Part of a small language model's weights.
Size: 15 layers, width 160, MLP 320 SwiGLU, vocabulary 8192.
Architecture: rotary positions, biases, untied embeddings, normalized queries and keys.
Training: a variant of Adam for these matrices, 189M tokens, 11506 steps.
MLP neurons of a small language model. Each row is named by its layer, matrix (gate and up: input weights; down: output weights) and neuron, and shows model dimensions 16-143. Each number is 128 + 32 x the weight over its row's rms, rounded and kept within 0 to 255. Numbers have three digits each. A neuron's up and down rows have the sign that makes its largest values positive.
After each neuron's rows, "fires after" lists the tokens most often just before its 100 highest values on Wikipedia text that the model never trained on; "fires before" lists the tokens most often just after its 100 highest values on Wikipedia text that the model never trained on.

L12.gate125:143137075117136133065166165119163089114123155163146127147139114100142097130146158160067080158171100118137129175161115098081103168159179161135140160177112082127095118109119121116137173125117148112136088079128114166203174146094131135080196123124133125138112127119088103095129140128165151099178143098057055157104057117149120096097122138104102090066156153072060078125189162188114072115151
L12.up125:160190167152100123206118156138128154114132175087132085166098086144128107130118131146132154082089091111080146127139130079092076118179145129147093116129116128080118099176133106108093133112085101148124159065145106140128173095118129105166169137104106179136162113123140139064131157093182198097147119105147105144141112079160112122021131126096105115105098106116078116137126160168153152164096
L12.down125:094141117154176113084079158081115131098154094100102184140080161058093118115154127125130124133125138110117075131181057140069114133128152132116126148169120108170129146164121096069137138119181177124127079146097185174089126134159096156183120170105110142071099097152111154175166088097106146113187162109163100152138075106154157134147168117155144088127141183079131090144134192173163119141126
fires after: " ", " (", "\n", "–"
fires before: "0", "9", "3", " |", "4", "5"

L8.gate283:123119099147117153113105144173209122081121121162087140128072066157146137129086200141102109140091168120177095101110167097140104083107060074113143112104111160129104178124133186083165104095117149079124175130125129084124142107124104085138142130028158212139143119144114141075123132142150142141079096122109070130143131092078146162084119121129147126135125067126123080095156132131120120099189
L8.up283:055140117150105184143156153155202114141139118129075148103155106150104196157136151107137142130144124134112158116179184116116088164125131152062150119128126140115103152130138126121108093123098136181141105118107139165169165138134119202150171109117119144120135140170074104103111118098156130150124138107068058060134218126159155136155116143106093086077069109213175129127108199081078073133101
L8.down283:105217150132136112098114111198066188151148085118162041142141195116095128168077157116164184171133098134131149150195046139106186135098142147138140168140135084148163123162114104091131123142187133139144114081116159097154088130109110166134109160142078129113114102095143150119152139107092125083215143187140173116174194106167120085088122145111101117185177127129098165134131090082115135104100
fires after: "0", " Mar", " Bi"
fires before: "1", "4", "0", "2", "3", "5"

L12.gate0:121130121094112199124135124168193112100181118107126076160072103140147164111155144146072152128095084127154106165131127143144068193201129138116134133069069119104109113139180151119097102120174127087199175109100097201138164079124109064113150125170114119184174139178114133161138167136134109152114110139159132153066145157160116081120116147101138144133083162127159078163224134128108096131147
L12.up0:097120130102133128119136184109077132119095151107114111113145197115140130170094115192089127181137110162146163111150111118070143168118164090161158040146168154113102159160124174170135194170120108139085123182151145144094095115156105125122052118149189119115149086132100139151109075151155179116144133104110161125087144089109111104147069147211229139140112188092128137159146152147110107105163
L12.down0:095153088080157059168134125135056120107147134093096155122170071099170114160146122121124100173076135100044102098173122078186078065102094105111124125157170110113113146092119104136136187104103148145091113101157124104103088152106152124146121098122112156118158143192141153106155087109137139164000121118112119067137172065121170179146133109203104137091132128081112120115090134104076100145122
fires after: " ", "1", "2", "3", ","
fires before: "0", ",", "5", "."

L11.gate148:082133101154115106060129093150170129125147135134161133148123141131165169127119161125121122172100115085164131117134168134138085134181185145113120162178126150085124066178079158119159099132092174143093080117101087166104128159134109139106188099209157157180089122138073192145143088079164135115154131089111108156116106112163106057118129127096097082062092129121137124105135145132161133134095
L11.up148:154097137092154160138182097184109101177171159172088144160155146148154107065112125112071124148152144107158134102142135123114152101141164081091129155160180116101076157129097157150097142159112133098063150106088110125084128174075143139103190097145145166124118122098127069065146193093142098146085155144051130147107155151142086117136120126091118104094121124154110118195195137113130120122123
L11.down148:137140108190119101092160194113136122117206152100151118116122116135096169064149148134124149138136162102142114082140041124103081147128116123140108145147125078100126155077067109098125093159152135091100116114083105201143134094119163119117171112146163126037089128179133109146137132096151159106220131161123074120125148094158156122172201102161094163085128161120061100127107207109143141063148
fires after: " "
fires before: "9", "2", "0", "8", "3"

L7.gate159:113158104122121155101077133111120170130167152152109170136088136162147086090137173130135112119118135108173132098107133156193109149186103141193099138103132144115108108040157113077092120152144101117097113100113141082166103068111060101181105060167065098178181115154135154141133178130102081113165147126085159103093152129063126089151150131154114114149143101144084088173111108110096093100132
L7.up159:109148174099123107137148171114147119172164110094161132146157202007086109171106121150086125176090137120122097127141118118133085164126129126161081136135146137099092144197148135097076150139093175170121099153164141155168125127166131152079123076164101111104103114113158126090115051073122138088124166156141134139100122105088063114184126146153129180113114108154143155159118166105097180090133
L7.down159:125163143136130189156111133116170063147158128134129114134135173160150087061084115056144085155168170135111116144136196077165100180078131123089125097182078125115163130071075086122144104120082108131156113150146108154133098109101056139096162116076085120049183134081135126102131106156163120168088145109191145142115128114096100104113108148139201114151096092155073114157041086146121098120140
fires after: "–", "1", " km", "-", " ", "age"
fires before: "0", "2", "9", "6", "8", "7"

L7.gate140:106116134147137137102127114146161157155163134114128195177116069165126097091153193087145175098125114062170107165153133155113085152137159129087153084103129092162066087102153089091109122154092104163074176123032200129141104093137178151136127137130103151167151149148111172135125145121091151125093060151060083151118168120088132086141122124124203061127124165201118096173088110186133094100107
L7.up140:081093111144162084144187099134189186131095170140074135159159113158140153123110137146135113094132167147144143138177111194129162170106184144144134162177122139109128159100147149051127141204102115120061098125164156063159103154137105088108075150114138111111093106071108184112171131144113145132099164133141121097140066132152175159130193117144079113134151094174144192136135103187113111122108
L7.down140:182159077153179139122099076158140097150123128101067064095114162102067137192104153096109132159195170131107113149177065169099105119061145169197132108106176091123126112077064124179146155144134113158074143075121207141093130133181167117102101178113136126144097087110165141114111119121153142118129108139080093119165143131149127143130141180162124109155160091122170115105109146173143139095154
fires after: " ", " de"
fires before: "0"

L6.gate5:137109174119076098111128142158169190124115114183091142152134157130139099112119227156105152121087162133131125200138159198198103147121080081155136064146151167128147169102120121102148174125149155122142106126106115074152109145183169143138106098184108131156136175121097131175131181139120057113125086172114174122152109199142140113128108143128123148116135114115099064134115154077168127157171
L6.up5:087144121188129083116135144041146179147134172105086136089136148124104103090171150111103155135107142125168090128128139128126154132138174170129144149151168124153100106131111139103109165105120113083062101181123147118085112112117131176129162114121123109120075086124159118115103096178207158070103132132161112046116139092129097144113154052085169119112171134158111147169134141098109166121186
L6.down5:110155138122155135089143158162124131126101229147188087113141169109113088127116186149181117091100150190094165138061135162138130165110115127129143166173127092136092120213086189107050130177111110119119110131113152147153146082129149131110160166108104159168213099161100116109085136129140103106171153127156131124167100117176141122114133152102143115118138113156136086148138095105072076141095
fires after: "2"
fires before: "1", "0", "2"

L11.gate185:061141152102092197092162117137169136083151104176120098100080149118120098144150145135176085194138139149160097181142122178122155132162093077115078109151104157161136142130133141149051086129147151155094164140036088166115153114076140158051104125124126131132110150167095136192101109065135096087152081148167105122157122146110106103125108066103110134144081095131061093084119128154159124133148
L11.up185:139124106155118146112140108100102163176064121173160150122142188101160119075204186137148148137178132112174094125117121167150116140116111123128140149184115148144083117113081212140111063140034120205136091125101139068179152128130112076108164134111136144149141128087083127157092070126173116114125173103147086061090149105145120101128147148124176138142088102144103132118135135133167116168098
L11.down185:165108117082080162099118023106155129172120146133139127179109049162146137189151071150145128091167089135141135153122095146149160104079199107182132154142127133185129099098132174099126152160104115125140081177083083132172144102118171123144128132150143092146074080092165104137084114094126133170134109118129133130163123102079089151147147169090116116184077169108123168107126058174085140136119
fires after: "|", "9", "0", "–", " "
fires before: "3", "2", "4"

L7.gate267:097125076154146116093115130136183130153127204131140139155218099108153155119147132146135097099145152145073134158159130144150137094155169158060156130085112110207152140104185125122124152206128096114127099132122152127159102177153142124131114106133160176114130045129111160110106120145130098123171095060147059110088145113188170109157140110115164108140125201079091122112155119120088132143149
L7.up267:139076150103140095122117111147149142094097221153084117138130123079106110154113165133155136153179111114115132200151108172149167164117140142154099139178137151134161120184138067064071125147101125120151110094132166091196109196090139100117165132059147138126124093180123143189150111091139090181086053100117128110155146093137182073123113157091134118111189172108150169124102097155167102174149
L7.down267:165117128095152127198161135129064142179141147186054142112118108174142085151137133160146093195133121104105141087122094150095102111163160143174107141141134152100119123116068079176061147066114077124118118176127136159090070129164125099139138104141135104086133116094124146170094124092113146148134075115139145125143106146166151154093170062090114134125208121110105117131149087104101203091156
fires after: " ", "In", "==", "e"
fires before: "0", " ", "==", " of"

L10.gate14:109169111171136129093108137133116135108132118098188113128117170116110130120106198121139138166129133106125076135064171101130123194096091149116131137130079114117102171072127125127082082074089141103172172120105104119166169083148132096120162078114147117117144107121065153114084070154116104137135084069170105120105093092135194066114118102143098116176157109196049132089144129158146167064123
L10.up14:107124132071137103105080083183118184099182085158144172117079152109143066147153127138131108082125089119111068028106129114185111129102202147127153172157131106138086097102123127144069148067132157171129165132161137131161139080138132115164137113137136102106134072083186179166121131121114121135148165101152125096165150130145157127162127161174160117086078189115061141114104143166132121148137
L10.down14:160096165142105132119119139158136071109083077079085140172154141135068122093184116136079137070113125068114110175138082082053111136173099190124179095120129103176122158157103119142134165096163122137141109169166156068091091121101112139187148206093159109105096081118161129192127107136140208113156223132102097111138155152137168128142066124124136124156149137153104133109097114118103118150095
fires after: " ", "2"
fires before: "9", "0", "2"

L10.gate244:087121126158064146149155128118151110152184101103132198183160078130123129147084115105151042142220075130047144179133113092111079135139188077142097089161083111175119099104124115168120171146130105093126141112098066125151129153111122119150104094083147104121145139102161140129184101063102158151071142122158118148067127150113104126156164103093102105155090110141079100155108099142087128148103
L10.up244:056116092076110072083165220128108146177085133143135135130100125154122157181177109058121113123127089165151184113123133116166152120098098105180115129152143145132184184118151133124114086131144078115195122131112147087202156127127113162134149126109092120100116174139093137168139143068145041131169145194116157099151078155085071106096161107134152086105098150117147092130138181153110193181096
L10.down244:158146148110112177109147092142146159081139151148145159131104087134114169100186194062158118082152100162184128137126106117159138153205147105082138110138150147124101156090126145160096124171140045138083131157152149149123147106147121136086204157111081134121186130123176121098065114109147117157141089146118075139114104129071074097136148083149126073163146077150159153154194102111143150164127
fires after: "1", "–", "9", "0", " ", "|"
fires before: "7", "8", "ie"

L11.gate245:166141175155124210112169166086156135223114184121195082152139117091146063152106146130151111150214147172129094141183124148090130121165159148183102124138165107141121142082186130133107125176130128105095102086115138102097128166114126121132113130122141079134128125135169090193141151105146057107088139100067123111136113143133095071065073176166085110127112124109130131116150145155136086120150
L11.up245:159130024147132103138168104183170140127159117134153127105053109156103130104105166143143053159075168136095161149157122170211155148092126100122112133176106068106103112143133152157168111116122142062142126118169125120087088130115161130149124091145152131156110132127190117121135113105090118098136146038195110184117164109113108091175195121140130142123149170092132121115149163132106131105127
L11.down245:094133139065155192213117137109122144147123126093104163144133105081215135077105140116133124134129102141100115124177181170108109151128188141090133168142123105116072115130120153131087080133108109126139134128154115158126110080123135172117089089129153094081109048140161140138040138135131073106118154108108130155120148154219145199091133113149188148128135115145140175088130100141148105136220
fires after: " ", "\n", "1", "–", "|"
fires before: "7", " |", "6", "==", "–", "0"

L12.gate277:109146117166201138112098174177159115080116154127084137083121150151166090114147176133113108113096093162117106114144128186190080176154135107119145180113079087098149117131147147101119080149123174057107107071159103064113130108123131130166077143231094113149152113139158133057137127129090087060169147113180112138095125168106127148121142139151135110069147141153124173091118180166074140071137
L12.up277:175100134137130096093115193119136119148122154210176140144110080166122150144100148129149188145135142168146150105149113137143120181121138113127088088080101142120155176086117115185197144157104084123102128096119099099099067128144149133137211100059174119142078107115091118122111155124106182090180127072121150129158159168081192148140134104157167138105088135095101145139141153102139116107141
L12.down277:088127150123116109142145098119112084158132144158160080081142150136112094125116106122117109132120101130125107113127000163157065142159146082134130154093091110141137089097082155140092166092176140060077103118091100145122120064100052116120101120100111172118090109140114134108179125131148074130174112118110115189102095130144156117194096135123114099121092125104121133135117136110162121069132
fires after: " ", " (", "8", "9"
fires before: "0", "9", "1", "8", "5", "7"

L11.gate41:123133179191148116078121119154142072151148144107133123133138100140135089189167080119163149144092137167073111140131156161095070121134080129149151174112155156142125171105154153119154125143081101085069153150085104119115097102132076135119141083146100139141092078128126070156152115085123172090139119196112097091122050118107059124095120118040135112108136120098142115132123142158167126119131
L11.up41:127103110110116193135150062112118091128106139104104106147101124133118112116136149119152170174172136174116107171133185182106113112146119118133098200110135087118170122193138193187081106158070132096080148117117118152173228090126155103140113136161123116108128120174137117167124165145122085091151150131090146152166156095097130095103108080087188157090117107119098138117173144140174127168111
L11.down41:111135164109146122086142113082095144151099124156109117083147166173107169119198131175108091121102073056166104101156106092145164176154107094113118149168101148099073108050133121075137079162179152115194099113100117112155119109126094124142081152128132116134098126105120165103145096214168135085108150157121114128109124136112156110097084113188104152144173153171117128087115128065178136080155
fires after: "|", " ", "–", "1", "0"
fires before: "2", "5", "9", "6"

L5.gate123:114137162149135123050088137132143113106117049102135102160101150127161052115210154124131091145168079074154123146155139164165121111091104100134155151090098119102115112110134074130149084185143179127171135150128159159148093122158101115089146095131116192136174149130070134107094080146115164093165098174127129109120138156120174064138137103160137131167095090095136115143215116207193104115147
L5.up123:150172054179127165121164159137119087200111102120136128087172164142113119130151053152150136132130098166136165127165151134154114086127068102118150098097115135108056174193102151143187133159096152107106141166137137204140146155130114185033088164133091121106105086108127142132079086129096170076100178136085143080121129110157089120119094093126149109125151108135155094126172139167144161178108
L5.down123:075138135101134190122127102124163131112133113070157151126080147112223112135158128125081141178135153092140133144149128121090064169085210176115187118148064126060143151085140119108155080128130162092138104100167135163062142165096171124131206089148108127110155142172154121103158187113170128118155129132133166090150102110146157139124056147110157151070139176113135144093190173126132124108117
fires after: "2", "1"
fires before: "1", "0", "9", "2"

L11.gate98:120108130162124144103096119088164120138149175085100161145114030139160148150161109066147124112158142164074199112132097121124078119162163132123130149119117072093209156126177196133067159174139112113108118140152100131091105112138118097113151101160093128167160137106111077148216134077113107144097142158122076114150092186045121124098174163131140047108112121123124105122098125143130134115108
L11.up98:103157089153133186087150076084143092118118154127141113182058121181087100095131092174136127164157140177140111202148116186078129113104104088156134145122139133110129121168103123172083115164108153086076147124098157110108172114115114158090128114111168129139100148147133183130126184157125108082121064133103135190122141073128114094164125154096157095111121094118136113138147152141236117076116
L11.down98:129126170127098109147149105162109131180158137136131150145093171143169162132155099216132110180104142110122063126139149091150087147155108200150082129128107142080164091203140118124112147188128159111177103073090100124106066110174113133135112202139107180094127130147155110181121083153126154107112191119136121162145112183153187144129124166122060113154078156144168107118109137056108105130086
fires after: "–", " ", "|", "1", "0", "9"
fires before: "5", "8", "6", "9"

L5.gate191:111111158107115095114125176163132148118160145131160113160142135122073175051163174140107083155119095129137104186127169146159093135107119087102114102111151079148091135076143092121113135147133089184127097062076079120102102134150082156098113131171169124102159121146168188151083090028079155124134119115092127096046097144126155117101127107083072144182192157120119174155129124155156165150152
L5.up191:130099092119133090150048131125131215107120108080125056081139131113137118122153178144127118191114131132145064174136164165091135166160156068157114163147111118108108071160117130094133142105143184111092138064169126155142155093094134098129156137087125120165136130145132094146118130166195156123134049077150141098152083099178166118047121118170138169141068149148156122110181130130105140125138
L5.down191:143154071136142116114117166159129131147091129111105112048080152100128144114131130158188109145114106128085124199106115165139094121086140161131109135087174118078075103138131141108096142108168174191119149089105147112126116185131118194093119132140091105092132111047145186102097066120094102108145072110115100164150121124137133096153171163124087094125183144118087146127112035188131145152184
fires after: "2"
fires before: "1", "0", "2"

L6.gate33:091157131106101112054159168081165146138133134092138074149139122104151138094099138066072091181116078079159117119150165098164052190128167125134130072140071142165178140136134119024117141140105124102105116137151108130171083101137085156128115111187107105100120129098161101136118102189123133128105166091106161129148151127105127112154104129116154118074144106155103122145124130144137105146194
L6.up33:154162092167130123167150130125147169153113144080136098152169100162083145101163089129093157094130158158117129052140172186167102162100096042130101129154132140188126078084130122073153161142099074147077151177080114124149101200130135109173167118126083119138156133090141184119117113166137139173106158099070049081125130134092074150106120097142142096128123101131118181124145138100144112105164
L6.down33:105117139111162130039171171115179098103123150107123216086132102158234101102128130137131195179180139136169096166202144128130094119163108096106146115161122114110102145106109096109128122079106098155119119106120123154146125106154165122125122129167173074155111106147056087065108101096153063108126131067138140166115155139126139149096094137124152058224139078178187122150151102115152156120127
fires after: "1", "2"
fires before: "9", "7", "8", "6", "2", "1"

L10.gate125:150104095144139160128168108108122140077148175142109129117116106118162084122145157194093122134206126183100119117170158161095089127182143117141089130169149111159161144167116132156097029140113136080146170108121145160156132107146114087140143096160102135124105111136066083187100136159132120077142143158094061090135152113148088128120155099137189128057139110142132175135166124199073146120102
L10.up125:109100120126147130099169176128140159183114116085105183126167112075109169136052103113140065200155101141156170127154121088124093105083149121128078101089148110153151122127131124109132105095126095127160148156161072120190190110135087137180188095079146110120141123126145100125143170063067098148152183152118115129104096168108113110093176146151150103086176145185121165069145140156151107169130
L10.down125:168115172173149079140123095058178140168160102164127088139109103147119120176092136072115121096128105129089094109115129138074091121205096132154158095141157117172116139128181122198173149180145155136137099138120104116153091145168106117159147115169108151094137167106104145145187107181154146082109100220110101213100102114137123141163096136154122168119198212169140058135144108147153111115118
fires after: "|", " ", "–", "1", "0", "9"
fires before: "8", "7", "5", "9"

L6.gate298:138153075095129155098125154161177089111150140143140168117125098124143128096190137137108087111112128128102121072140136158171062135141109100136138122128124106136114124099159137081192146169176147132162103096065175111134092147087100141111102085156113142152074142101144110157138128073157134054168089055116085091106122136123208117129118070149182142072079139146167134141146152098127189110149
L6.up298:150181065123140133139177209144122134153105117079114164126142075143151157106150107127111109196100152165134093089112097143083133159148132077109140105163205136079124101157060162142109141196121139149132117133133118083097097112150091143088134157142140119112058120190069134140209151160177117087134183064159082134067144113144099171101183156103138149134139156097154083131145147127144112107144
L6.down298:133133126135165122126204173088120105179104127091180118099154139118128140098190110114124096173086164123163116089157091116168066120039117092128172129190096132139089146152169192107104083133125158076142067063130116102128134152108093198146121128155099103190148185149099133137109077186172117135124150140142099144199070111140107112092133122098137140130138116083163107133118131097125182104130
fires after: " ", "1"
fires before: "9", "8", "6", "7", "2", "5"

L10.gate306:114109081125111120098106095153163136096146042120081095078110149147134157131143114135078137153160134102156124167155166197217121174168161155228146136122117158134162162114105194147153106127133134127121132158126101105123111180167059053140169129129138109123050128130089149158163117091107134091072099184150132048106124096089108172111082131133147121141132127154136128144069101087109121154119
L10.up306:065077192116135074088149145099137124083163178086114125139113105067185130157152120094167103132069169114092113136135166101138119164136116111139104108125130147118138144089067137110097117106110137125168153160088112140137111122140080045147165093138128173181187099101141133151169137152121080152129109101105122067070137145078068121173092169151149127092144203133096121125142136171114069100104
L10.down306:085138095162104079076104141105134172102113062149119132137119156141194118141114124100115141136092144126152133118119216146191054127089114112147149191126148069124146152140113172128130116133125159144170077154069120103157102129155076103212151018110135087139129138126074150153132141112127083113201088129182139127097137119125093060152136125137132086104157095159152112102117143123099128099187
fires after: "0", "9", "8"
fires before: "1", "0", "4", "8", "7"

L10.gate256:050100161150138178049199087115154119089148110177107102088103132090174087132165138131117129180148110117094072157116154120168131137151125061101120207133136087157108116149133134082102095151104120161221177109088094116147122122153141102111167073104123146132130082136115125142151149149078077047172142202092094111145099146106134093178184140186158142157075151097123141113100124142129106118090
L10.up256:109136087077137168155124169100153085119113139192125107140083143117196150144127139109158151118124159160103098167132152085147162116116195107107103171127145106129127141096183113067097121184144045137074113103072138100086130199189103146143157141098162152154071138111094118147128175178201145140125186107137136066115082108134119162133141086119109136201141129087104114117166106147133084088182
L10.down256:161160087061108131110059182144092180097152139077115102142116156155106134146078109135149150135117148171156057160171103104145126123079117174163093147144089182073138101098141158069067091159164105063120096137078110155142115108162183106092117094111127159124159153156115125090069124123157212144143158185103131069085131149101106159109189135088105205173134116165165119153171129150172166129114
fires after: "2", "7", "8", "1", "9"
fires before: " |", ":", " season", "1", ")"

L11.gate209:139143135158139124140176112104207068109155124085093123115136108113177126105107105114110085167108147172081089121111153152128087160144144148098147112150117121159123152185136169168115139175083127114111181128084111059121145093109053138140104122153107096081104115129132148205143149111098119044068117160072149096116093148123113124125131165122166112071106172203104108047113131157178158124150
L11.up209:103178099118157188129159102141139095074136112179076107148097180114125031135122148150109130164074185112091095099133142162129136134120134150122161200091191167121126090155122090104127119095179170133158156084128074143169134065139122123143178149076158107146113128145119114069128159155165183169153146159165108117141128101188142176103099144042148170174119055146145114133136122142131028102133
L11.down209:095121092113152183150128150133136170098090152138152170120125152124159139122116106163186141177171114056161124171146177103114090120115112085125145096133095170138160084147122136094135111095116108135167157140148114096123155156127170172166183115127146099092141142155093087069103110120169122132221149190145137110083171113146119000057117082142109142069081089082139107162150105163140058135086
fires after: "–", " ", "1", "|", "0", "9"
fires before: "6", "2", "5", "1"

L8.gate134:146155113101064131089121135107132125149101112079171096079154093145161112121119198141082128138109121114067161171113178128221123163131113145141114099133070138158130119086118127104112162131114143091161137142123125116161090098089145177130141132113106131158152095122105160176092128112102129102142124107119132067171133175055140076139069124084138125134161131086133154159172119110108134090093
L8.up134:132090161070063093144092054127105141179145118085131087114190095057107114108083162150117163137111091126162170095109144129143188152133123192111138158115145106135140121101141159125078096107106145135126132149108156181160102144080071049114077134155102150090103160134120130124135188088199064156139143154176150113104130142159107106129139138097092106120115134099089102124099115084129159118152
L8.down134:116063130127123198081175133103128114115099112138116200137087125088127102112128113184135119090108083117172155142156076105094085155112118158157183144084131139146138176135122095123133096125139132172139111165075143118111089157157151166144093093154165137125174118092114120140094108123077131085151164112161121071164165193171104159182160142080113081180151091131155081119093114064131142179079
fires after: " ", " (", "mon"
fires before: "9", "ster", "8"

L12.gate188:136114171096153207095134165155171119083101089077184106070109100077167135202158172139120150141116081081104115121126143160150095221119146183099119098151083107147143128081181103090119121169142090169128126103143134070163149159093102105076117093133129130109100044140141125124116167103118128106179133104090124116149070209117139110144088123122139088147148172152150182133122140173120118154131
L12.up188:113078101144122105138136089117097190179172147072119085106121147087118126124114091197092137172135091106130093132118143112183135110123116052133129175095079127164080139121107072097057112186121165146141090123158155138178115082102121146203152119123173126094170124131151115168083120151084177123148132093110177131135156120148182118121144125097161053101097172091141152102156165100072107134109
L12.down188:129125142067131122086147137109111090113159095099133109097160084114065125139134150090072108050186152104175140141148144116102134149108122124180147107140114075152085150111112129077125159140199147111164125096115145125134128147099154123100120198117099159133123124144120097111151088149143187094036190069063114116106105129112152115198142189145087171124141044085179076116085084105161137093130
fires after: " ", "–"
fires before: "9"

L10.gate39:136108129122092153072137161070162132132086123171089119109114131147143198138112099114085087144135110074129148146105231115091141175125156104151091108220103171110118113120104114165096098097137120099137121079128162105072130148080131149142165119118088101065104111147107174145122150129163158149063138118171164132133134134087171114157096107134112129103039123108144127141104157140118102165151
L10.up39:133106125133111150170141120157162167170131112106112190114123146130129079127153115147163078118186129166113182159117150086143171129153120109124090096136123125144099138167067085109116115144038082147135111100173099108116063129165121133152077112119083168144117078124118186098121107101114114040125102154157146160160115126131097128167146155123153188119087092123059066087130070033164127122160
L10.down39:131152149080119190139159179194098151158094141168107172115078166140145097089108097139087060126144120115106195137168075090185093092098139093146096148082112116169092160137115107105077149146126162180145145088111186197130118132071087142162089118127129162153104131067121127186109120160169108206121139061145080133146137103141107165169125111138175165144116149171187175132123104150112089144163
fires after: "0", "9", " U", "–"
fires before: "2", "3", "4", "6", "y"

L8.gate105:117121164153082177119156164077160159184120145101127119150150214104114092048085102113118110166080191115071107084155131117172133114136138081162075115137162124139083186082129110165114109110135119104088157145138096174087117139148193151157067091119117079061110114106119176131079189158103057055123097135139162112147138150098116128160118136162115139122120109106059096140120058099150129152140
L8.up105:156105105126126134095078105065095184131121148128181147115113160124158140115176172169109045137086147168121106141125138139160178133156096112163169178161098196114156113077105122137161122156184137152161150111123121095144167159134157154114107153047124116123110079137096161141107189155177081118151149141139172093096100071085185072211161164096154189140128120092085168140138094189116131092143
L8.down105:152154120148124078105089155100148186112096144148133154156102193166111070173131096117088087097186115109054097163151120096143149139089130069132127092164126184119140140090154151118166060129151219137132142060104076110175129090118121185123189121124109108094145076068132168135155142173148096133160117114138129158174104123117164165143144139127137095109117042078123122145173138164147100138096
fires after: "2", "ball", "National"
fires before: "1", "0", "2", ","

L7.gate298:106180119110119142083146135119117126179130132118171108138132124129205109124148159184056116173156114081128107155132147104181127149141123100092156111071099099121184122085148139128127059142105184139155144118124138124125039096130090130077113104136117066086114089102093111136084179132103110069131105052088072124131133169076160054131146137135088081135123087171100153143156124108117144061102
L7.up298:171076108136129127127088089164162164210125209152079163119127145135165150110151139118136171173155132126144170119182136093142178153149218124102181061142137089117153149082139136151149162123109104179104089140114093139084124122182132121128084108172069135080056088116106146053115198116161168118126090116138120052117195130129109121165152158138132126174161093176163102153133146103131111141140
L7.down298:178091094139131150130116130155167123120114151113085154147124116062089064133186169084124174099106176130125067084203147146109102159152170123091146135135143134167119103168091110085095127107102130088088129129124129085123137132165153126143143119129129163098133133081117116165064129109136120084058121129157100112082130168213101102176050093112067133144129138145101195078156135081089174163175
fires after: " ", " (", "As", "."
fires before: "0", "9", ")"

L11.gate70:096134130087115196126181112122178153121140149082144085157098122091173084136125167188118131229148126108106122148107139137158124224134140168102160120113120110101158108097154126139082103175112163087156116126099113136108130117108169061154124025120171115116113108105177171144145178140136132094126095113157152089136119136164165065109104167152129134135152166157100126145136143148157096077123
L11.up70:134133116061130170072160097153119113142134103133142116091048112172117137150191149128132181120136188090113064099132162114170122108151149152139126107110135109133123089164063072136150155091196132123146143085123131127172166160150087153120134179129117148101113086125108152136110103171129156123159109049072200115224076155121179187091151095072122153144150105131224094106112089115141148080105
L11.down70:120071080171055149165140096158094109102168143134109148130146116116106114146138060151097165092106081056087141152119171090172115173100157165100154109145049091082123152146095115154138164135162114092161100129160123111153078157140067119156098079121157162138080102208101117129133165125091122142052136097151089092086147177144144082154115151172143064171092120096150122136118115130163145070163
fires after: " ", "1", "–"
fires before: "9", "8"